config.yaml
n_layer: 9
d_model: 160
n_head: 2
n_kv_head: 2
head_dim: 64
d_mlp: 640
vocab_size: 8192
activation: "swiglu"
norm: "rmsnorm"
norm_place: "pre"
norm_eps: 1e-05
positions: "rope"
rope_base: 3390.0
rope_fraction: 1.0
qk_norm: false
attn_scale: 0.125
bias: "none"
tie_embeddings: false
parallel_block: false
extras: ["capped logits"]
init: "normal"
init_std_qkv: 0.0281
init_std_o: 0.0314
init_std_up: 0.0281
init_std_down: 0.0
optimizer: "adam_variant"
lr: 0.00172
lr_mult_up: 1.02
beta1: 0.9
lr_head: 0.00697
grad_clip: 0.5
warmup_steps: 298
schedule: "wsd"
decay_fraction: 1.0
decay_shape: "linear"
final_lr_fraction: 0.0
batch_tokens: 16384
seq_len: 512
doc_mask: true
train_tokens: 147900000
steps: 9028
dataset: "wikipedia_en"
MLP neurons of a small language model. Each row is named by its layer, matrix (gate and up: input weights) and neuron, and shows model dimensions 96-159. Each number is 200 + 20 x the weight over its row's rms, rounded and kept within 0 to 999. A neuron's up and down rows have the sign that makes its largest values positive.
Before each neuron's rows, "fires in" lists the words (lower case) most often at its 100 highest values on Wikipedia text that the model never trained on. A number after a token or word is its count.

fires in: "s" 18, "and" 16, "states" 7, "of" 6, "from" 4, "they" 4
L4.gate579,226,189,181,198,178,186,165,195,191,245,208,194,212,232,216,204,246,212,191,243,216,215,184,203,189,189,208,193,186,185,226,201,194,208,203,231,181,224,208,196,183,220,162,218,211,205,231,214,196,217,213,214,216,191,188,196,195,165,205,184,191,186,203,193
L4.up579,206,203,200,215,217,219,198,197,152,200,186,208,204,220,174,203,190,209,199,196,186,181,175,193,178,218,176,226,164,174,220,183,193,179,200,184,190,189,208,199,211,189,167,202,205,176,207,179,241,195,228,188,187,200,202,210,187,199,179,204,208,241,189,186

fires in: "name" 35, "from" 22, "called" 15, "of" 13, "named" 5, "as" 4
L4.gate623,202,218,220,181,209,234,213,189,194,210,210,203,202,231,205,200,247,180,176,187,217,163,217,205,175,192,198,213,207,182,205,213,190,204,187,179,182,206,216,203,221,192,220,189,185,209,147,189,210,183,204,237,253,241,221,201,151,214,194,226,190,211,181,178
L4.up623,202,184,193,190,222,185,190,226,180,219,195,246,207,234,192,201,231,208,189,173,169,206,150,176,188,198,180,213,192,216,196,203,188,240,242,208,228,191,207,193,204,192,160,180,187,228,163,204,221,209,212,218,205,219,218,190,193,180,199,198,218,192,211,189

fires in: "of" 64
L6.gate85,177,182,171,238,226,209,181,207,208,221,187,202,193,210,231,201,190,221,175,224,184,213,191,181,178,173,200,206,222,187,165,207,214,157,239,209,186,210,188,181,186,180,196,176,192,178,208,186,214,171,213,174,201,222,157,236,217,217,200,172,212,222,214,203
L6.up85,182,201,160,178,195,211,186,217,185,200,207,182,183,196,195,200,213,209,186,192,178,212,203,180,188,227,167,206,195,219,168,193,176,190,205,215,198,169,191,212,199,199,189,153,167,221,202,185,166,220,207,176,184,206,223,181,184,166,200,240,205,187,209,221

fires in: "in" 29, "of" 9, "from" 6, "on" 5, "is" 5
L4.gate195,188,197,216,222,212,200,214,201,251,192,226,201,195,193,211,195,192,218,204,230,201,227,156,242,148,208,213,198,200,213,218,180,205,195,195,190,229,221,246,237,212,224,224,223,217,232,194,206,200,178,178,207,206,175,190,184,184,203,190,201,206,229,210,201
L4.up195,175,191,199,203,204,207,211,212,217,193,232,212,226,194,216,182,202,235,232,238,194,216,138,218,165,197,205,190,194,209,228,196,207,186,172,201,226,234,233,220,217,216,207,226,215,257,194,223,200,197,192,207,205,196,185,205,200,222,185,190,212,195,197,207

fires in: "km" 20, "along" 10, "of" 10, "owned" 7, "around" 7
L4.gate317,233,206,211,218,229,184,194,191,203,217,198,227,192,195,198,153,192,227,200,242,193,174,205,163,201,200,217,176,198,212,186,219,207,227,185,234,175,167,214,213,194,207,157,194,169,190,204,181,194,217,169,211,184,234,178,193,136,230,180,204,211,188,197,174
L4.up317,184,207,193,214,220,225,211,199,218,197,187,206,199,245,184,224,179,189,193,210,172,183,218,175,187,185,198,200,193,213,193,172,198,182,199,218,174,178,203,198,239,200,210,170,175,226,234,193,184,162,210,189,212,194,208,165,207,228,181,233,203,201,247,204

fires in: "was" 27, "born" 15, "went" 8, "released" 6
L4.gate273,205,201,194,158,200,199,222,190,181,185,214,248,222,199,200,200,238,235,210,232,237,195,198,220,200,214,223,208,212,192,205,205,198,184,191,161,196,166,206,217,187,201,205,208,200,180,234,169,179,170,182,182,203,210,222,193,218,192,220,226,184,200,193,205
L4.up273,220,217,197,196,180,173,180,200,198,192,175,192,191,230,148,181,227,195,205,178,200,174,235,191,212,208,184,235,201,176,179,181,228,186,165,188,183,185,217,218,192,200,188,198,166,202,181,191,198,193,171,218,190,193,197,165,176,217,173,197,243,172,201,169

fires in: "was" 46, "is" 27, "are" 7, "were" 7, "be" 4
L6.gate189,207,213,194,212,185,171,227,208,173,191,209,175,227,206,225,215,241,192,178,163,202,198,216,184,166,202,166,213,218,233,166,194,173,206,206,246,229,211,208,197,213,193,195,179,204,219,237,175,166,193,220,173,205,194,196,226,205,186,182,168,235,197,190,213
L6.up189,212,187,160,195,232,215,169,181,166,203,208,207,194,227,209,218,202,174,206,187,169,182,214,248,166,192,220,181,214,216,189,184,192,212,201,182,229,167,207,200,205,162,215,205,218,187,179,204,242,180,203,200,211,189,210,196,212,234,215,204,228,216,162,184

fires in: "on" 20, "election" 11, "at" 10, "october" 7, "majority" 6
L4.gate147,215,175,204,217,181,214,240,180,185,205,168,232,192,201,184,179,170,233,178,214,228,191,235,156,187,150,184,213,193,187,179,181,215,182,180,231,173,202,208,197,230,204,191,182,243,221,190,186,183,225,181,191,194,214,213,219,187,158,233,220,220,205,187,200
L4.up147,198,206,201,190,187,221,195,193,213,209,219,186,176,169,198,154,178,216,187,233,209,195,210,201,183,190,200,211,174,176,187,189,220,220,221,223,209,186,206,195,210,203,187,189,205,196,200,204,153,174,191,199,179,178,201,162,166,195,172,208,182,177,196,211

fires in: "on" 46, "there" 17, "following" 14, "age" 6, "of" 6
L4.gate429,208,185,226,190,210,202,214,188,213,200,188,199,214,213,200,203,197,184,219,182,203,189,199,234,173,161,217,200,207,240,195,164,195,174,150,206,207,228,181,208,162,198,178,224,217,234,192,178,201,216,207,211,180,162,188,192,180,190,210,160,190,213,206,180
L4.up429,188,208,236,176,193,202,203,182,205,187,202,196,213,199,219,230,206,152,188,205,233,210,233,216,180,172,195,186,163,212,223,220,181,195,167,186,209,200,204,214,163,165,183,183,229,223,209,175,187,226,187,199,190,212,174,208,229,161,225,202,183,202,207,153

fires in: "by" 26, "0" 21, "of" 11, "from" 10, "without" 4
L4.gate141,198,166,207,185,217,212,214,223,195,177,205,203,182,181,191,205,223,191,184,232,234,233,207,193,213,171,235,178,223,230,237,195,185,188,209,176,203,172,200,207,188,222,206,234,188,187,237,199,233,185,195,205,214,205,170,204,206,181,185,226,214,213,203,191
L4.up141,236,197,187,177,238,211,231,201,197,175,204,206,196,173,184,170,212,216,208,222,243,225,201,144,175,206,201,181,218,213,186,185,185,207,210,181,220,201,203,211,209,187,203,202,182,154,221,206,196,204,215,213,192,224,178,199,197,199,198,151,180,194,186,205

fires in: "was" 23, "would" 12, "and" 7, "officially" 6, "it" 4, "parliament" 4
L4.gate378,211,207,205,211,211,228,185,216,164,203,215,205,237,181,189,187,224,180,224,201,220,188,215,188,232,174,201,262,188,217,235,188,208,191,187,204,191,190,262,225,210,199,197,184,242,239,206,191,188,191,208,215,200,188,188,177,184,191,147,185,205,188,195,182
L4.up378,219,226,177,214,192,192,189,204,178,232,203,199,213,194,177,193,191,198,194,215,219,208,206,207,216,188,198,228,225,221,165,189,216,203,188,218,171,188,231,197,228,211,228,211,258,215,193,204,178,197,204,181,210,215,186,202,183,191,202,191,209,189,185,175

fires in: "was" 97
L4.gate184,219,194,172,209,179,212,211,215,186,204,186,170,188,218,194,207,220,196,222,204,234,205,172,210,204,159,227,217,190,156,188,210,223,208,158,204,195,176,216,188,230,182,188,197,212,245,185,193,168,205,208,204,164,210,186,206,202,203,241,221,219,193,177,202
L4.up184,200,203,188,220,199,170,177,198,181,162,211,194,201,190,239,223,211,221,219,185,240,205,189,229,173,219,195,187,182,203,241,165,223,223,187,219,238,198,192,195,237,216,199,211,202,185,190,183,201,205,171,193,191,213,167,157,240,220,224,213,194,217,210,222

fires in: "be" 36, "as" 17, "became" 10, "become" 7, "being" 5, "remain" 4
L4.gate293,179,191,226,176,198,198,211,171,183,189,214,201,231,201,217,181,230,212,192,185,209,211,184,223,180,181,186,242,190,209,237,191,193,218,203,230,221,174,210,218,214,169,248,182,245,216,233,214,230,218,204,182,190,213,222,210,192,206,200,181,198,175,173,207
L4.up293,205,190,182,191,185,193,216,193,195,157,207,214,202,181,203,177,230,199,211,175,186,202,185,201,166,185,198,190,200,181,213,172,199,233,209,238,220,164,189,197,209,169,254,211,228,178,222,224,234,217,204,194,196,180,227,198,200,187,211,195,216,226,196,192

fires in: "and" 31, "n" 15, "one" 9, "have" 4, "noddy" 4
L4.gate38,198,211,236,176,210,229,184,196,184,228,214,153,197,193,181,193,206,198,197,189,183,217,198,162,181,190,170,205,233,226,206,190,220,171,192,227,157,196,213,189,194,229,168,199,176,195,146,217,221,205,173,179,165,186,234,184,190,192,238,202,206,231,184,195
L4.up38,184,227,192,187,192,242,175,195,189,206,197,199,185,225,197,207,220,220,192,211,137,229,187,193,186,202,182,168,197,173,197,199,181,216,182,222,182,203,216,210,198,194,154,235,253,209,203,205,219,227,208,173,186,203,212,216,209,187,222,212,193,239,172,194

fires in: "of" 69, "as" 12, "called" 7, "along" 4
L6.gate203,166,180,204,218,258,236,212,203,194,180,208,197,211,182,198,180,198,200,179,210,213,210,162,211,180,174,185,213,207,202,217,215,202,187,213,216,174,194,176,175,199,191,211,200,181,219,228,217,216,233,173,186,213,244,178,194,143,214,179,175,180,186,214,192
L6.up203,218,198,202,224,174,205,205,235,220,210,192,214,218,208,223,219,230,193,195,254,212,198,202,199,221,183,215,192,195,190,236,223,218,218,197,177,197,166,218,224,233,209,194,192,226,196,170,226,221,186,207,227,234,178,205,208,155,201,217,259,177,143,198,204

fires in: "at" 46, "majority" 6, "in" 5, "conners" 4, "connell" 4
L4.gate490,173,194,220,209,190,205,194,185,178,227,187,178,229,192,199,166,248,223,240,234,235,229,183,196,195,173,206,201,199,214,219,193,200,188,214,235,204,225,211,193,179,171,180,175,228,222,216,226,194,246,213,201,215,179,188,199,223,186,159,225,187,185,196,205
L4.up490,170,199,214,210,168,188,200,219,209,208,181,180,214,219,183,209,207,200,191,205,209,221,183,203,170,216,188,204,218,201,205,200,204,203,214,223,244,187,236,214,181,204,201,188,219,198,239,178,233,211,230,207,205,175,168,183,227,177,178,231,184,195,188,221

fires in: "as" 42, "so" 8, "accredited" 4
L6.gate119,174,167,183,209,233,192,212,206,169,172,186,188,192,183,222,172,196,216,182,197,196,214,198,192,196,195,173,235,208,178,212,207,243,230,214,201,190,177,173,185,197,217,232,192,223,194,240,223,205,176,194,176,180,201,165,219,209,232,231,200,167,188,182,209
L6.up119,199,179,197,214,168,217,173,210,190,196,189,198,182,185,219,221,176,188,198,221,169,207,178,211,186,229,167,205,232,235,207,172,204,199,200,190,193,211,186,199,198,189,216,193,214,218,209,244,201,211,186,167,196,215,179,234,203,165,210,211,158,188,213,216

fires in: "in" 61
L6.gate198,199,231,190,189,186,254,212,215,183,213,187,248,204,213,217,204,228,218,238,201,168,194,193,162,209,199,217,183,184,210,236,198,198,203,214,213,218,200,216,204,172,217,190,204,225,201,213,143,184,198,209,175,242,210,184,218,216,168,208,188,218,214,203,160
L6.up198,179,198,229,208,237,183,204,177,231,212,209,237,184,248,186,212,191,203,189,188,248,205,203,214,169,222,189,171,222,197,186,208,141,211,218,172,200,186,187,204,166,201,208,173,195,176,204,208,193,146,190,253,235,189,192,162,210,180,193,208,178,224,205,200

fires in: "was" 37, "that" 10, "would" 8, "became" 6, "making" 4
L4.gate532,179,208,232,195,226,237,185,199,157,219,211,192,248,209,200,171,208,201,201,212,190,211,199,205,241,205,193,228,200,215,230,195,191,182,191,190,212,208,204,201,208,193,193,173,197,192,181,177,192,238,197,192,207,221,197,210,179,201,220,158,225,219,184,219
L4.up532,179,200,212,206,175,197,172,225,188,195,213,214,233,231,166,187,208,208,216,215,156,197,238,203,210,236,174,177,173,192,209,180,192,210,193,182,221,189,184,215,208,219,211,223,207,191,184,169,202,218,224,213,192,233,175,195,196,183,203,163,219,224,231,198

fires in: "was" 21, "not" 8, "is" 8, "became" 6, "to" 6, "remain" 4
L4.gate233,217,182,192,210,187,207,229,209,206,215,204,212,214,181,181,176,238,244,216,223,192,200,209,201,218,154,217,162,206,202,199,211,193,218,200,233,198,185,160,199,204,165,225,196,218,227,192,200,187,229,162,218,203,183,229,206,194,213,211,198,231,203,194,200
L4.up233,182,216,184,211,215,239,221,187,185,190,195,207,211,200,205,216,193,188,202,164,181,191,187,241,151,183,176,210,215,183,212,190,205,202,226,221,248,221,203,211,245,206,205,208,198,214,204,189,215,214,191,166,174,192,214,226,198,209,222,219,233,218,199,204

fires in: "and" 57, "or" 32
L4.gate330,200,174,216,212,214,219,214,194,206,214,187,189,234,217,213,194,199,208,231,190,203,209,210,191,197,169,188,190,178,232,219,201,220,209,221,227,226,186,194,192,180,185,199,201,200,221,212,226,214,222,211,180,218,247,202,223,192,214,254,189,218,187,184,179
L4.up330,182,181,218,194,211,215,248,186,182,201,187,218,196,201,221,162,161,206,164,187,191,197,209,189,205,209,188,174,223,216,222,196,229,202,190,172,210,224,193,215,222,198,204,220,224,186,218,231,231,216,198,174,219,196,221,234,190,180,214,219,213,255,180,204